Part of a small language model's weights.
Training: a variant of Muon for these matrices, 6821 steps.
MLP neurons of a small language model. Each row is named by its layer, matrix (up: input weights; down: output weights) and neuron, and shows model dimensions 16-111. Each number is 500 + 50 x the weight over its row's rms, rounded and kept within 0 to 999. Numbers have three digits each.
After each neuron's rows, "fires on" lists the tokens most often at its 100 highest values on Wikipedia text that the model never trained on.

L5.up142:484552482572473533534407534485528492447501438427468565491498437519515498542537535502481601480454548509462532480458531487484539413478511445504553493537551440492489535506473486550571533379486517507469587550534519580416554510419490571399567487429519552517500602567543486539407475556583438470
L5.down142:495455561408477532484589493567510529512469584550473394525521522467442553507501495587570399510515396481624431413545499516532459606478440558498499460486460561490562521534457437418475538535414478480559450468429526497582534523515490445555429540524443432489471424383515532470557543429452531536
fires on: " new", " ob", " fac", " ro", " sum"

L4.up16:393561589482555598488518471522423552441503623465527560447391503484467530488598486464531496430586566552495508550500423509382644516511505533524422512527468455417470572464509538500387530488427457528545510524505503556502528511521567480504560529497436435459411538483544500530588491514495441479
L4.down16:638458483525496490521501541517549542469479512480542455541551527474571501539499480529468503554585427488541544452559550480614479554526500501464449552468598512561482486603500457450479445458507591491401453548438510397459510466504508494541527504462539586497567463548469563515456479438474569497
fires on: " cons", " UTC", " second", " Sol", "-d", " rest"

L4.up586:592456519564569538524551521510518479516529507505465479500499503572520500580467489413539534614544464472429495466571527436555527459638516466465519469461500474499452536445458523435621445437511548484524448534542384519513445451456574509494503531384452460555546503474507455513436462530520476510
L4.down586:470484464425482410519454459545522517459472496452497509579415495402525539437556526514457481461501534442530496540451528544448511499475471523560521550595510512507475500575512452520360546456512455514480533441421510460520511513589440493561505541548479495446483493535481572469610559445472511493
fires on: "ement", "ing", "ies", " political", "anda"

L4.up733:542503463401598580557453551414515486422471523386512533416572452495523524493460540528550541565528540447441546473444481553471453455480470610495429435469444529542545532541475412398524546525517431497523409468496438577479443560517414449413440425510487448522395459446504504442481430421490512525
L4.down733:441473597530468468430472535480535475508474439442482530618509478514522421450533451478497450422511407529548458482485426537431466569500534540528490513499409501557531578600571478489409489512441510461548452525545500502503520487497477432420516467464444408521554436542491493449513547522553441486
fires on: "c", "te", "s", "f", "ge", "en"

L5.up407:494562578535504520521503429443513502467491434502386521375621519531491450570407474470428496475451539421418496506478481416497474482457477559447532452440531519470474495540571422522551462424576435568498519582501494565404438531502587600534514462596538438513496566489448435423444474462478429455
L5.down407:499414458528509530505414535502544513521507640443515466545406471606520528550532540553513519453546512488494568439443538587555491540561480535423542508502490527463592455452516459503432483517446484416511410447481525373555564425421454584479545518473491517509435415462494580577568499494522592542
fires on: " |", " than", " United", "."

L5.up31:522489472540515539467500507460619406422473503485638546498531452474467523531510463504524485421490497437627511524517438502389529477499427478448529469466456514553496499537486425414454492591474509579397469509620425533449500502437501436581490467505438440565489490449479483501544523445527503537
L5.down31:524521536530483451434517454626449510460610544462523479440460497519542527541391560470572516498576565512395438479471534372594428545509401534554578501452516395462509482572470448526520525487591417501515505492511513444465554529507481534496480505533514515426568488513584550513458457519513525498
fires on: " ", " to", " enc", "osp"

L5.up240:509496487486442517464531386496586572589442549465487613505540446461534433543541412441402462510453562495550407499574458426476441434586538563452590390490517585476452550519497450522575506543472483484439470505538548438445486498465459489476520482420478567583523572587401607563498532436572549542
L5.down240:486555488491467494611448513565363504466585495513524378547446559548550563520540523493499458520553525502481600550504487475392518467478483494475360472467450505495541499544523511431497503484565506494556543431480486504455520515503508408513483617626468476488499452496503479490555474435506563528
fires on: ".", "erm", " School", "rom", "ert", "am"

L5.up726:551501585584517596502415413513477499476476487572510495554473346460420416542511474581531518453491471494533491397428632502468467456511544525537481424410475451429518517449517499484585522559474524520556521465493593508534537516488569466423557452486457559546554465478510509391504416408480487429
L5.down726:519519366480431455493481497526501489468482476578508563535497507475486544491445434444498493519525553497538487454529393499506519492319469497364453496527507567578484446538429463464530460503606514353502577564476452481407489578531479527487489584620528396440459494554521526539482466610589447566
fires on: " |", " —", " same", ",", " even", "et"

L4.up735:463466454608455518502578474516508442397506512544476490468500510530425388507461492503525475478481402496517606599481493401557493529527524598446521565497599502442511459414438433560527491529510451529526499502432431500566544556486579456505423478535512561405489445439416476383474426514504432491
L4.down735:559547490477600477559454555547518565450500466440550561449415500480487485588487482490423467518496530528534513408356545466528471482444482442487506512501412526617509425482517518572617493469443539554506389538514541481434461464438403516462488477529469512536551534475501459428428543488510497550
fires on: ".\n\n", ".", "reg", " |"

L5.up133:562577458460544544515504452479469472511467530579519467535545519479459471454456434471487529500563469498599572436580538575542556510565543464382436538543551494377520561455461479492535457479490502525486524486510512562449501555439534408448527507346509445645495495529500589448510540565496475535
L5.down133:474484474466486441506508468500530549482503434501492533306472447515473446495547563580488460487432499503438376493337449454465461478473479571461532432550482507590549470562589535437364505505494543527530516563517476468589492532555468597489427484667490606419554526497516445546486475471519514511
fires on: " ", " inc", " know", "k", " cons"

L4.up855:501478500495525581428526527514527518591575569534537517491436468397460515494550631450539564552453485543487468424552443468547635563358414536400654482548500538552524559525495529537507532497517564456485518548567402533430440574488550475562463403580495418481564492531470515434575515475552510467
L4.down855:471542410452517419572448457401487463413496463469468454564521498541579510494460412572505497480506539458523513529470465533440397547583499546573434491538494545482480473427447417515652533495490444500521474537430526471571612450501403530400489541483520610492502547461616478544422506536565486484
fires on: "ain", " business", "ail", " process", "reen", "iness"

L4.up401:518562517576570471447460541564552528487475499472459591517493485519448427475455541481506524515512457598468565479431554492516520396499530499535485499403467524438520458498467462569400510517470436493506424525474563576481551510504465516531566515575505504554400513406558513492509431413485476572
L4.down401:501525457485493509609524430406491416573540480528568434497484483446543635509512496471547468487523565394483488546513429538467478636470518518386489525590441411527462561528442479496657538502504553432467561467493488441529491472466484443416428483447485558457560530543526514490487543523463509467
fires on: " but", " Fin", " inf", " high", " impro", " Southern"